MLP neurons of a small language model. Each row is named by its layer, matrix (gate and up: input weights; down: output weights) and neuron, and shows model dimensions 176-239. Each number is 128 + 32 x the weight over its row's rms, rounded and kept within 0 to 255. A neuron's up and down rows have the sign that makes its largest values positive.
Before each neuron's rows, "fires after" lists the tokens most often just before its 100 highest values on Wikipedia text that the model never trained on; "fires on" lists the tokens most often at its 100 highest values on Wikipedia text that the model never trained on.

fires after: "ic", "i", " num", "m", "am"
fires on: "ber", "ip", "all"
L5.gate321 [ 86  97 153 142  91 154 122 114  99 153  92 126  74 102 141  83 138 130 122 102 144 119 177 174 189  79 139 136  86 147 110 136 113 111 124 114 145 157  67 139 135  86 129  93 120 178 108 141 154  89 110 104 165 159  94 104 110  92 158 105 111 111 135 134]
L5.up321 [150 135 166 135 107 165 123 160  72 151  99 138 160 111  91 223 118  89  64 119  78 134 125 103 187 126 153 143 119 135  95 110 137 134 108 108 138 164 160 180 124 112 137 165 117 197  96  99 152 172  99 173 150 140  86 167 139  37 181 133 103 136 176 134]
L5.down321 [109  90 144 108 135 151 104  99 148 141 151 133 118 133 109 118  56 155  49 134 162 132 147 111 143 111 104  69 128 182 187 123 126 150  60 142 160  61 124 125 105 143 117 130 108 131 158 145 104 128  88 124 147 119 115 110 148 139 106 116 160 147  96 114]

fires after: " num", "um", "w", "y", "im", "i"
fires on: "ber", "ge", "ary", "ely"
L4.gate683 [108 104 127 184 129 107 148 109 104 147 104 132 179 101 100 141 142 111 148 104 178 186 139 191 152 102 114 154  45 149 118 110  70 118 136  92 121 150 110 127 125 113 187 172 107 141  78 137 141 148 145 102 171 109  95  73 131  82 142  66  86 129 154 153]
L4.up683 [156 109 147  77 134 120  94  84  79 123 135 137 146 106 118 116 130 163 152  57 131 130 157 140 169 129 156  67 137 117 138  87 140 153 102  91 122 171 105 183 104 125 153 150 112 121 115 106 112 162 168  94 127 131 120 156 141  84 162  98 111  85 133 107]
L4.down683 [180 118  98  85 105 152 115 175 188  92  61 181  37 102 123  85  94 161  88 106 135  77 117  84 157 132 108 111 170 149 182 143 106 177  50 109 152  96 143 139  92 163 109  57 130 147 113  93 115 146 107 104 127 101  82 116 101  98 130 137 131  83 126  92]

fires after: " count", " Count", " Sp", " Eng", "ust", " C"
fires on: "ry", "ot", "ain", "y", "land", "al"
L7.gate774 [ 81 162  82 140 143 151 141  86 159  94 112 141 149  54  69 146  81 175 111 118 132 131  94 138 212 117 103 190 122 126 139 156  94 129 110 172 121 121  80 148  95  88 157  49 109 164  82 153 160 102 174 158 124 114  37  76 131 150 119 186  90 145  87 122]
L7.up774 [111 143 154 139 146  83 110 112 163 100 124 123  82  62 123  76 169 182 175 164 107 104 153 157  99 131 126  65 137 103 203 166  99 119 126 124 124  99  68 121 140  84 170 136 103 152 140 142  80 146 120 153 138 115 139 107  91 116 168 106 142 131 124 104]
L7.down774 [ 66 100  96 122 122 175  83 113 151  90 145 127 123  82 128  73 187 148 124 144 127 152 137 155 110 107 107 126 113  71  76 161 150  91 161 138 107 117 153 141 159 178 141 113  97  73 168  96  67  90 107 127 105 110 119  89 189  96 120 171  54 158 229 118]

fires after: " b", " J", "b", " att", " Bl", " B"
fires on: "ack", "ock", "om"
L2.gate296 [135 151 149 193 104 147  84 161 133 101  99 102 138 166 137 157 195 126 160 206 124 118  81 179 142  38 140 104 117 106 105 166 135 151  72 179 131  75 119 123 145  90  90 136 155 197 155 190 151 140 111 148 154 188 138 138 109  65 165 145  79 137  84  91]
L2.up296 [203 164 168 145 148 133 124 137 167 139 170 150 126 127 110 131 121  68 149 113 146 113  62  97 134 161 178  54 131 139 201 118 119 199 126 176 125 149 119 146 156 145 166 125 115 142 133 169  21 154 173 129 160 174 134  94 129 136  99 106 141 127  75 147]
L2.down296 [ 89 135  92  99 133  94 126 126 136 157 164 119 114 116 118 117 121 117 109 154 117 181 148 117 141  54 161 165 113 113  92 126 129 153 137 116 148 142 179 103 106 120 182 106 109  88 133  79 132  93 118 137 145 111 146 113 148 142 107 165 144 111 168 111]

fires after: " f", " the", " a", " o", "f", " F"
fires on: " new", "inal", "ld", "ight", "ier"
L5.gate458 [106 122 132  89  96 107 150 133 124 128 133 115 138 142 113 118 147 119 129 169 192 163 144 142 113  82 151 169 115 164 102 140 144 115 147 127  83 150 108 108 169  90 147 100 105 164 192  94  76 144 126  86  79 125 146 126 119 144 124 166 101 141 187 138]
L5.up458 [105  89 147  97  78  73 160 164 107  69 170  90 150 113 140 124 118 139 182  99  95 131 118  94 121  67 204 138 161  97 127 130 143  90  99 160 123  98 124 111 100 177 121 132  93 132 139  58 104 147 154 113 126 124 175  51 169 146 127 145 119 130 131 134]
L5.down458 [147  99 119  96 180 130 101  88 159 160  65 123 128 180 125 101 111 126 156 155 116 124  99 128 108 180 154 126 144 149  87 153 110  79  55  96 160 149 125 147 185 126 134 156  89  91  90 107 133 146 128 108 167 116 103 116 154  94 142 162  94 132 147 119]

fires after: " (", " E", " St", " 18", " L", "ch"
fires on: "4", "ie", "ar", "E"
L2.gate211 [142 124 105 147 136 144 146 174 121 153 200 127 141 132  64 138 102 210 140 146 125 124 122 116 157  82 148 139  81 193 165 125  77 151 111 172 138 161  91 171 108 150 127 115 124 103 163 115 141 121 100 136 110 175 150 157  78 158 104 104 133  94 125  95]
L2.up211 [100 148 121 161 149  87 142 161 188 145 115 101  61 125 146 117 172 159 123 118 144 121 141 114 181  97 108  98 146 128 121 185 125 100  43 113 138 119 142 166  73  97 116 125 104 137 153 136 161 123 124  61 148 209 173 123 151 140 153 109  81 121 117 122]
L2.down211 [100 111   0 136 119 125 138  69 211 148  79 143 150  93 111  97 138 132  85 154 149 114 131 126 137 129  99 172 140  69 142 125 144 143  94 144 143 112 114 133 117 118 140 165 149  92 153 128 176 180 160 104 155  87  80 125 140 179 137 143 140 105 173 135]

fires after: "-", " (", "–", " 1", " 3", " 2"
fires on: ":", "3", "–0", "s", "1"
L7.gate718 [136 145 107 110 104 177 160 117  36 155 125 133 125 142  98 189 108 140 110 148 100  74 104 166 136 118 189 137 117 148  98 168 144 102 127 152 115 104 138 102 104 196 161 106 158 137 145 149 112 169 122  94  81 117  87  63  69  82  71 125 111 158 189 231]
L7.up718 [ 98 146  92  73 105 116 146 110  99  90  71  89 132 148 132 193 166 142 104  98 170  99 160 197 110 159 175 118 147 134 129 116 115 188 150 150 110 186 140 160 110  92 154  88 159 113 128 183 112 139 143 103 195  93  96 149  93 142 100 170 106 113 102 110]
L7.down718 [123 139 133 166 134  85 103  69  63 122 140 131 152 134 105 103  97 123 116 126  95 162 126 129 123 137 171  71 114  94 153 105  78 125 130 120 113 116 121 109 160 128 162 100  97  83  93  86 147 155  76 162 127 152 104 138  61 126  99 139  93  97 147 136]

fires after: "ed"
fires on: " by", " between"
L2.gate56 [ 93  73 146 158 100  84 113 127 133  69 129 116 166  95 143 155  60 136 132 131 114 137  99 177  99  72  97 102 139 176  61 193  85  93 115 128 138 119 158 123 137 111 123 166 109  60 160 190  68  96 149 165 132 123 129  96 163 134  94 158 166  50 146 113]
L2.up56 [ 99 126 172 115 135  71 118  49  66 178  68 118 124 129 181  95 124 149  31 105  90 127 104 116 121 135  41 120 165 147  93 120 148 133 144 150 145 153 133 149  82 158  65 106  64 152 164 203 104 116 118 135 109 136 112 129 122 137 109 172 133 130 117 120]
L2.down56 [148 173  89 147 112 167 136 146  51 152 121  47 112 115 127  87 137 132 152 123 143  91 117 171 178 162 135 137 147 101 114 119 128 103 133  94  97 100  82 149 114 106 116 121 153 136 169  77  82 116 152 128  95 188 125  89 184 104 116 161 163 128 122 116]

fires after: "S", " A", " a", " V", "al"
fires on: "t", "le", "ver", "ad"
L7.gate507 [127 111 127 173 110 122  88 139 115 144 105  97 108 117 120 127 106 121  70 149 124  63  94  80 152  68 170 130 128 131 149 140 111 111 139 196 123 130  82 156 118 118 141 134  77  82 100 215  91  90 114 174 145 187 149 155 147 119  97  87 109 120 142 179]
L7.up507 [137 140 136 180 100 129 128 111  94 188 158 111  98 118 125  97 154 184  73 147 123 104 123 112 122 131 121 125 113 166 109 145 147 132 208 174  53 176 122 106 146 180 113  91 117 174 164 106 138  91 113 126 112 141  93 159 103 101 116 113 125 111 180 161]
L7.down507 [117 121 139 138  66 120 146 129 114 145 132 183 120 132 138  86  77 104 158 133 137 106 129  99  69 147 127 162  86 116  75 118 115 128 157  76 116 129 161 151 133 170  82 163 129 199 129 148  88  72 133 159  72 127 171 148  97 128 131 106 189 166 149 132]

fires after: " m", "as", " M", " G", " K", " b"
fires on: "od", "ud", "tern", "H", "i", "at"
L4.gate953 [188  55 167 124  97  92 113 107 142 132 152 111 130 154 129  70 126  69 137 206 150  95  73  96 181 142 188 132 140 179  97 145 167 164 178  61 161 121 108 126 116 104 129  96  64 164 106  89  94  85  90 145 113 100 102 165 150  79 137 127  78 141  74 105]
L4.up953 [112 108 125 131 130 109 111 141 111 126 164 156 157 143 100 135 117 120 157 145  91 147  64 112 104  81 164 143 102 129 128 155 120 123 165  92 109 115 111 183 179 141 186 111 169 192 120 123 142 150 128 120 141 175  80  91 202  81 193 113 137 128 148 143]
L4.down953 [ 98 102 165 116 120 160 163  90 102 139 134  86 142 195 132 101 149 114 163 150 160 118  94  97 169 187 186 152 131 157 118 133 101 129 134 126 155 116 119 118  90  83  75 122 134 139 126 127 148  71 129 191 134 117 131 153 179 172 117 130  61 104  67  81]

fires after: " v", " D", " ", "qu", "um", " c"
fires on: "ide", "ire", "ber", "ere", "one"
L7.gate870 [121 145 104  81 132 145 112 147 118 161 154 105 126  96 167  92  27  98 100 133 106 111 135 127 222  76 198 120 118  52 109 102  99 126 138 147 145 129  57 144 126 208 152 128 123 130 145 111  91 102  98 209 134 122 189 127 141 104 141 152 117  88 123 180]
L7.up870 [133 110 140 127 147 169 170 131 112 172 127 113 100  94 162 170 169 107 102  98 138  60 138 166 118  71 172 134 151  89 114  92 114 127 128 135 159 172 140 150 179 111 140 166 104 116 137 159 135 143 112 132 198 105 176  80 149  89 112  97 164 159 122 121]
L7.down870 [139 141 179 140 145 172 107 119 140 106 169  86 150  95 175 144 128 127 156  92 109 120 190  86  73 185  96 150  86 182 156 164 188 132  96 140 106  73 130 147 156 162  31 115  89 150 166  74 164  82 108 170 150 119 122 174 138 174  94 206 173 106 126 151]

fires after: " (19", " (2", " 18", "–19", "19"
fires on: "00", "9", "8", "5", "0", "7"
L9.gate227 [ 95 162 103 111  90 124 109 164 166 112 138  63 149 130 164 155 159 144  91 155 169 117  65 101 158  99 140 156 154 112 107 207  70 164 125 122 149 126 103 136 154 126 141 149 121 118 126 139 113 112 133 118 126 135 128  91 127 128  92 121 107 168 191 174]
L9.up227 [124 114 140 123 102  99  82 119 138 129 167  54 121  99  80 113 161 142 127 148 134 123 122 166 122 120  58 191 131  70  65 164 114 128 118 139 129 132  82 102 131 132 169 159 120 129  92 134 153 175 142 115 132 136  92  82 118 129 118 123 117 156 174 106]
L9.down227 [ 95 196 152  90 104 141  94  90 134  51  81  86 144 161 119  74 209 142 138 125  73 130 178 146 142  81  88 117 142  93 108 134 163 159 140  95 137 159 102 138 151  72 107 139  93 132 148 118 127 106 117 124 112 118 150 145 209 101 154 116 124 114 126 134]

fires after: " n", " m", " t", " M", " New", " tr"
fires on: "ational", "usic", "ourn", "ad", "oh", " York"
L2.gate63 [118 198  69 161 140 133 117 104  65 123 109 153 137 119  91  93 174 168 174 169 184  92 135 165 105 101 142 115 107 163 108 119  99 127  93 183 101 111 104 165 123 187 160 103  61  99 152 143  76  67 111 107 118 132 121 137 114 179 152 111 200  74 181  99]
L2.up63 [ 97 135  90 115 135 111 103  81 105 153 131 178 138 138  62 121 124 179 184  85  78 121  58 160 138 170  84 111 183  91  95 105 147 111  93 162  77 126 102 113 120 127 117 152 135  90 115 105 157 124  88  83 139 122 152 106 140 136 144  84 149  79 134  82]
L2.down63 [108 109 186 121 153 143 190 149 197 133  89 138  98 124 142 115 174 116 130 143 120 122  78 165 197  89  79 203 129  74 153 141  86 125 158  69 135 116  81 176 147 113 117 157 156 146 161 177 149 115  87 127 162 121 169 174 127 101 145 158 104 120 109 115]

fires after: " b", " B", " M", " W", " Bl"
fires on: "ash", "att", "ack"
L2.gate33 [ 84 181 148 205 104  53 120 138 124  97  74 121 106 108 199 111  50  81 174 193 135  64 132 136 139 136 155 169 180 146 113 134 168 115  65 145 145 138 132 164 149  87  99 129 115 151  93 160 164 194 152  75 139 177  69 130 130 136 111 120 108  36 113  64]
L2.up33 [153 120 163 128 136 111 143 142 135 145 150 194 140  77 126 132 106 124 163 151 140 120  87 130 135 118 147  88  88 151 162 105 146 109 183 135  88 108 136 148 148 158 129 141 131 171 142 199  97 135 109  61 129 114 169  77 129 149  97 113 124 136 119 111]
L2.down33 [131 151  58 146 108 116 115 113 198 177  98 108  93 166 132  81 129 107 151  65 116  91 146 163  76 159 149 178 211  82  77 139  81 210  98 115 180 121 106 119 121 118 154 106 136  89 154  91 153 112 141 121  68 116  99 159 154  97 122 139 140 190 188 176]

fires after: " 200", " 202", " 201", " 199", " 197", " 198"
fires on: "4,", "3,", "8,", "9,", "1,", "7,"
L7.gate189 [132 187  64 170 133 175  94 129 145 128 154 155 107 102 145 169 116  80  97 115  48 144 161  86 175 124 116  77  67 150 143 114 190  79 166 159 148 106 109 108 127 141 158 151 116  67 142 106 104 145 153 166 140 127 143 112 182 107 146 153 105 132 140 154]
L7.up189 [ 80  69 156 123 120 198 134  70 121 138 128 170 129 189 143 145  87 176 144  85  82 156  94 136 195 124 137 114 150  98  81 137  57 145 164  80  60 126 145  90  86 110 151 129 117 190 206 151 142 167 177 132 136 110 111 181 171 112 141 170 158 108 151 123]
L7.down189 [148 176  45 146 110 143 106 140 174 141 129 121 163 155 132 137 165 120 136 130 150 136 109 138 122  80 102 131 159 127 152 116  86 153 102 188 135 191 130 147  87 176  89 181 147  43 113 180 153 105 117 127 108 125 152 120 157 108 119 121 128 199 129 150]

fires after: "\n", "ir", "i", "it", "ab"
fires on: "=", "er", "or", "m", "ber", "ent"
L10.gate436 [139 113 136  96 123 205  95 112 164 108 132 137  64 188 119 109 129 127 159 130 126 139 152 135 143 121 167 134 111 133  79 185 106 105 103 124 137 116  87  62 171 105 173  73  75 161 109 164  46 125 106 156 120 162 169 123 117 172  78 125 158 108 107 109]
L10.up436 [119 147 123 132  54 157 186 139  75 166 208 163 105 152 107 105  99 145 172 137 115 143 152 133 105 113  66 117 139  68 159 118 136  99 134 115 173 101 112 115 133 184 134 164 161  34 128 162 132 164 148 118 116 100 102 143 126 166 145 109 146 122  95 101]
L10.down436 [137 137 117 127 111 156 105 143 105  64 132 135 135 129 125 138 117 104 131 136  92 151  91 139 156 198 150 106  84  51 104 151 106 160 187 126 122 152 122  99  67  81 144 166 155 142 121 118 107 103 116 133  76 127 134 154 144 170 195 115 104 174 153  82]

fires after: "l", "g", "el", "e"
fires on: "ain", "or", "ay", "oy", "is", "ob"
L7.gate937 [ 83  43 148 141 123 115 158 172  84 129 106  83 174 171  83 112 127 114 132 172 117 149 126 171 127  85 119  95  99 165  85  98 102 160  99 165 106 136 148  48 147  82 147 106 178  97 120 215 115 161 100 112  92 136 143 170 120 142 154 115 130 133 157 114]
L7.up937 [116 150 117 117 162  96 127  61 111 111 101 137  96 218  88 126 126 177 118 112 123  86 118 132 105 103 201 141 154 102 112 115 155 129 161 102 163 133 144 147 109 147 197 139 122 104  83 112 146 130 136 118 157  70 103 127 182 124 165 110 154 130 150 135]
L7.down937 [119 126  84 157 103 190 163 151 135 107 118 130 198  62 160 150 164 102 134 138 182 101 158 109 111 116  92 118 144 134  91 114 101 189 152 118 121 107  66 118 130 165  88 139 132 106 187 143 148 101 108 118  91 135 107 127 152 125 122 132 128  91 137 118]

fires after: " b", " (b", " B", "ot", " D"
fires on: "orn", "ack", "ied", "c", "ed", "ic"
L9.gate73 [121 105 128  98 148 137 127  83 116 138 133 143 152 154 144 124 104 105  84 164 169 137 142  95 168  80 132 127  76 135  86 148  79  94 161 211 122  55 136 159 177 149 133  96 128 148 118 152 115 137 102 142 110  60 116 152 153 146 158 171 192 135 129 105]
L9.up73 [135  97 146 140 157 113 166  67 187 119 179 115 142 150  95 139 123  79  98 184 149 167 138 113 127 112 142 113 131 199 112  91 147 204  87 154 139 110 106  95 144  66 123  54  87 132 121 153 169  86 105 132 134 142 128 182 147 150 105 159 131 178  92  98]
L9.down73 [124 166 154 139 201 151 146  86 101  94  89 170 159 210 134  97 192 133 101 113 153 127 111  99 137 110 135 120 121 129  88 127 157  91 116 112 122 140 166 150 133 132 102 138 211 102  92 113 112 140 125 130 134 103 142 132 129 135 163  84 136 150 115 111]

fires after: ";", "^", "m", "c", "ich", "s"
fires on: " 0", "u", "{", ".", "a"
L9.gate359 [137 135 127 107 147 107 139 105 117 116 148 163 114 128 160 166 127 111 113 136 157 157  97 171  84 119 137 112  98 130 144 140  30 144 120 107 144 207  66 159 148 138 129 114 158 101 138 136 151 107 136  91 119 160 149 103 160 125 142  79 164 173  89 141]
L9.up359 [131 110 127 151  75 148  87 127  74  94  45 166 157 115 105 138 102 139 157 139 183 153 185 186 186 118  90 116 123 146 167 154 135 168  97 141 110 133 105 135 134 112 141 125 106 128 111 124 107 125 149 136 103 166 167  89 106 144 152  80 108  75 104 123]
L9.down359 [153  91  95  94 123 107 147 141 175 177 157  96 131 112 136  76  99  82 113  96 115 110 122 137 132 125 155 170 133 181 131 146 171 131 122  83 143  59 126  88 103 156 147 177  73 152 136 255  71 127 125 143 127  90 123 106 128 104 183  75  61 115 101 172]

fires after: "\n", " |", "|---|---|---|---", " Sc"
fires on: "|---|---|---|---", "\n", "|---|---", "ore", "|---", "otes"
L9.gate1015 [118 108 103 107 133 153 146  98 148 133 145  63 109 129  95  89 140 164 164 107 111 118 144 186 114 129 130 182  61 166 108 132 111 141  95 156 159  96  90 117 122 130 136  67 113 149 153 161  78  70 132 114  96 101 101 139  90 146  83 126 163 125 211 162]
L9.up1015 [126  77 124 118 157 102 151 110 172 163 123  69  69 141  87  86 125 188 214 110 136 115  89 155 123 110  96 179 162  88 108  92 105 127  56 114 122 140 108 137 103  78 147 109 134 191 134 129 104 132 151  85 108 164 155 136 104 167 149 109 197  82 121 115]
L9.down1015 [ 70  84  32 111 148 105 160  90 120 151 106 126 102 120  85  96 139 155 141 106 100 157 141 149 130  97  69 114 172  47 114 124 122 134 125 139 111 155 126 187 121  96 187 132 154 144 133 114 113 130  96 100  98 155 130 109 120 137 214  63 166  93 100  85]

fires after: " A", "le", "al", " a", "he", "ie"
fires on: "v"
L2.gate559 [ 71  70 148 168 135 138  98 145 121 137 109 137 144 152 113 107 152  61  86 135 182  74 161 175 168 112 160  97 135  99 148 196 159 155 122 155 146  92 110  84  75 104  91 142 127 128 143 188 157 147 115 136 174 108 128 166 109  91 120 115 157 145  91 154]
L2.up559 [ 62 132 130 112  75 124 154 111 103 114  96 113 119 156 162 108 192 111 110 132 106 134 144 101 117 103 168 153 204 165  70 112 124  92 194 200 113 121 127 106 133 119 156 128 125 196 161 152  96 121 101 159 128 108 149 137  77 129 204 112 123  84 162 142]
L2.down559 [121  65 180 117 169  96  89 158 121 133 118 105 144 166  76 126 119  99 128 174 160 146 150 134 142  66  55 125  75  92 143 125 110 106  83 148  76 155 129 188 118 109  74 196 180 129 119 156 121 104 139  99 136  95 107 124 151  82  80 116 176 160  82  78]

fires after: "\n", "|---|---|---|---", "f", "i", "|---|---"
fires on: "|---|---", "|---", "|---|---|---|---", "ro", "°", "′"
L10.gate57 [143  93  71 166  83 103  36 111 178  80 172 125 109  48  86 137 158 162 145 113 132 131 103 203 179  76  89 149  94  83 107 166 101 151 131 190 145 140 151 115 121 133 141  89 161  90 135 106 122 144  88 138 130 119 146  79 114 127 122 184 145  81 172 123]
L10.up57 [123 117 129 171 139  76 100 170 131 110 111 163 116 127  74 104 170 146 145 124 139 164 102 143 147 139 115 150 123  55 128 142 139 117 123 134 134 103 116 149 129  96 122 109 134 105 154 126 145 139  88 126  52 149  91 116 148 120 210 167 189  78  96 100]
L10.down57 [ 97 148 168 159 121 126 193  82 131 134 150 141 120 159 123 137 192 158 138 111 107 176 127 114 100 140 120 169 162  89 147 121 122 109 120 146 174 164 112 182 139 133 128 160 164 148 142  51 171 128 188 165  95 170 121 153 219 156 153 113 129 126 149 147]

fires after: " (b", "l", "if", " b", " C", "up"
fires on: "orn", "ied", "ished"
L4.gate673 [139 198 129 144  97 126 145 128  94  71 147 172  86 192 163 146 163  63 134 158 130 118 182  89 110  94 150 125 100 128  94 157 150 145 143 184 140 144 140 168 160 142 181 121 100 130 103 176 115 119 124 158  67 152  99 104 178 131 143 156 137 167 112 156]
L4.up673 [ 64 122 110 144 137 171 158 147 141  96 129 177 108 135 189 172 146  84 149 171 136 156 184 104 130  98 137 185 102 159  57 100 167 102 145 165 168 152 113 175 162 202 190 129 133 111 107 144 166 120  78 175 123 149 116 145 194 105 157 158 157 191 118 174]
L4.down673 [170 123 158  97 125 169  86 138 120 113 122 109 171 157 177  89 117 152 103  75 222 167  87 144 113 140  76  87 143 164 131 141 143 182 121 119 155 118 113 101 114  66 101  95 146  57 154  45 143 152 137 103  67  89 141 147 130 135 136  51 125  94  83 111]

fires after: " 202", " 201", " 200", "3", "6", " 199"
fires on: ";", "5,", "6,", " |", "4,", ")"
L4.gate171 [125 130 123 190 132 117 102 194 179 141  79 137 142 131 115 124 121 106  59 143  90 142 145 164  92 172 141  88  92  96 151 143 130 116 187 158 103 149 114 118 149 143 154 165 127  59 158 163  77 169 132 105 179 149 138  85 153 124 134 150  74  87 128 148]
L4.up171 [117 149  73 154 155 134 136 100  97 158  91 178 103  84 124 171 106 157  96 182 116 107 123 129 142 167 131 142 122 117 138 178 112 154 151  82 122 119 149 158 185 123 126 115 143 140 152 181 113 137 106 127 168 177 132 194 124  85 115 151 130 134 139  96]
L4.down171 [ 53 154 120 133 111  95 174 113 117 106 181 159 113 126  77 118 120 144 123 171  64 150 128 137 141  93  80  98 209 137  96 104 132  97  74 112 120  91  98 139 113 155 155 170 125  76 172 136  98 112 136 163 110  80 123 145 141  95 105 125 133 152 126 178]

fires after: "r", "g", "l", " l", "o"
fires on: "ir", "et", ".", "ed", "ight", "est"
L9.gate615 [ 88 144  76 168 159 178  53 173 133  71 103 102 135 152  57 134 181 112 158 122  92 107  89 122 134 111 133  92 104 162 117 122  96 146 152 185 143 155 128 125 186 172 127 172 105 146 115 117  52 165 122 150 121  49 127 152 159 117 113 138 136 100 159 103]
L9.up615 [105  90 133 201  55 172 149  71 173  97  84 103 116 102 109 162 122 155  89 135 141 130 138  64  96 193 153 165 171 188 133 111  65 163 133 107 143  90 112 151  91 171 151 134  61 129 136  85 150 174 137  97 173 107 131 125 108 165 136 116  62 145 166 125]
L9.down615 [145  73 157 100  42 112 133 156  94 144 153  75 180 178  79 113 129  97 128 155 119 148 163  25 151 119 142 114 134  94 109 137 153  88 136 162 150 136 110 138  92  76  92 119 154  91  91 113 152 145 111 146 147 124  95 119 151 202 114 150 118 113 113  90]

fires after: "-", "8", "1", "7", " 18", "9"
fires on: "8", "9", "0", "1", "5", "7"
L9.gate392 [ 80 182 129  97 140  88  96 193 151  84 151 134 157  98  29 158 176 149 110 195 113 149 152 118 202 110 166 116 143 116 143 149 112 122 108 106 129 208 167 134 108 178 140 120 119 123 140 138 185 128 107 131  85 132 113  85 116 150 123  87 103 142 118 140]
L9.up392 [ 71 121  68 160 124  91  81 164  97 163 169 178 134 130  98 133 134 144 147 150 112 137  78 102 179 133 142 123 101 128  88 214 157 177 190 122 170 177  84 106 155 104  99 132 107 114 116 136  99 138 108  99  99 146 122 157 142  68 153 100 129 100 124 125]
L9.down392 [115 175 140 132 129  94 109 147 108 135 146 159 130 105 120 125 166 115 144 145  90 138 162 150 129  79 143 127 133 152  98  74 213 196 117 147 119 159 137 129 137 102 128 163 122 155 169 168 151 140 137 123 140  95 150 152 151  84 103 147 105 132 148 144]

fires after: " 201", " 200", " 202", " 199", "h", " 197"
fires on: "4,", "3,", "8,", "5,", "6,", "ab"
L7.gate38 [134 199  87 155  96 161 163 117  73 138 119 130 108 159 174 120 118  87 122 145  85 136 157 119 141 144 124 110  77  97 154 158 123 107 121 192 158  84 125 172  56  95 146 188  88  87 147  86 122 136 115 158  66 113 139 117 158  75 106 141 148 117 122 194]
L7.up38 [156  81 134 178 155 118 127 124 126 165 167 151 188 113 152 162  56 129 113 120 169 182 163 189 135  82  67 147 132 146 123 160 112 182  82 127 106 118 126 118  97 125 128 153 159 137 163 170 103 171 165 149 130 109  82  91 151 137 166 118 122 116 142  59]
L7.down38 [137 216  74 104 158 170 155 129  95 156 122 120 112 115 116 136 187  68  96 159 141 135 157  74 175 162 145 153 101 169 133 116 147  65  91 137 134 154 149 198  88 168 106  67  95 107 126  94 159 171 136 130 105 129 164 136 112 109 115 144 189  40 100 132]

fires after: " (19", " 18", "orn", "–19", "19", " In"
fires on: "9", "8", "7", " 197", " 196"
L7.gate744 [112 135 133 158  79 142 117 173 130  97 168 102 122  70 116 133 109 146  86 184 125 108 150 155 175  82 158 102  77 102 146 148  73 124 131 112 184 135  96 123 120  92 104 142 108  80 101 152  69 138 114 152 151 196  73 149 169 105 101  95  75 114 130 114]
L7.up744 [168 141 119  85  85 132 128 152 100 132 110 106  95 102 106 131 100 126  88 192 202 111 109  87 187 128 156 130 127 109 145  85  83 168 137 143 207 161 170  94 149  97  80 173  78  97 119 141 123 151 156 114 118 160  98  97 165 158 115 118  65  91 113  96]
L7.down744 [108 159 195  90 198 124 123 152 143 125 116  78 101 154 120 154 158 101  88 117 146 108 124 107 129  65 102 156  98 101 162  84 197 135 137 103 153 124 132 109 132 115 173 245  67 148 167 102 174 122 149 133 102  89 146 119 152 119 176  32 128  97 136  96]

fires after: " 4", " G", " P", " 2", " 3", " |"
fires on: "3", "9", "1", "4", "ames"
L4.gate671 [178 166  91  89  93 146 135 120 120 130 137 103 179 140  69  85 141 146 143 106  93 105 129 155 147 106 192 182 104 173 108 171 162 159 126 119 146 129  82  97 160 111 127 107  99 123 138 135 109  86 119 127  36  94  65 165 184 120 135  79 158  83 195 158]
L4.up671 [121 162  88 152 165 160 102  93  91  81  94 146 143 158 109 180 108 144  72 130 124  94 123 160 164 144  76  91 110  97 168  51 124 149 178 215 132 160 167 111 161 148 149 126 116 117 137 122 133 142 174 113 189  99 119 150 102 107 109 134 135 121 126 103]
L4.down671 [ 70 116  27 132 111 155 156 155 162  97 163 148  99 113 133 107 129  99 128 153 131 144 174 163 125 142 162  65  86 135 126  76 144 113 115  48 119  96 144  91 109 106 163 122  99 105  88 138 151 124 183 129 104 135 130 106 137 155 106  44 107  83 119 124]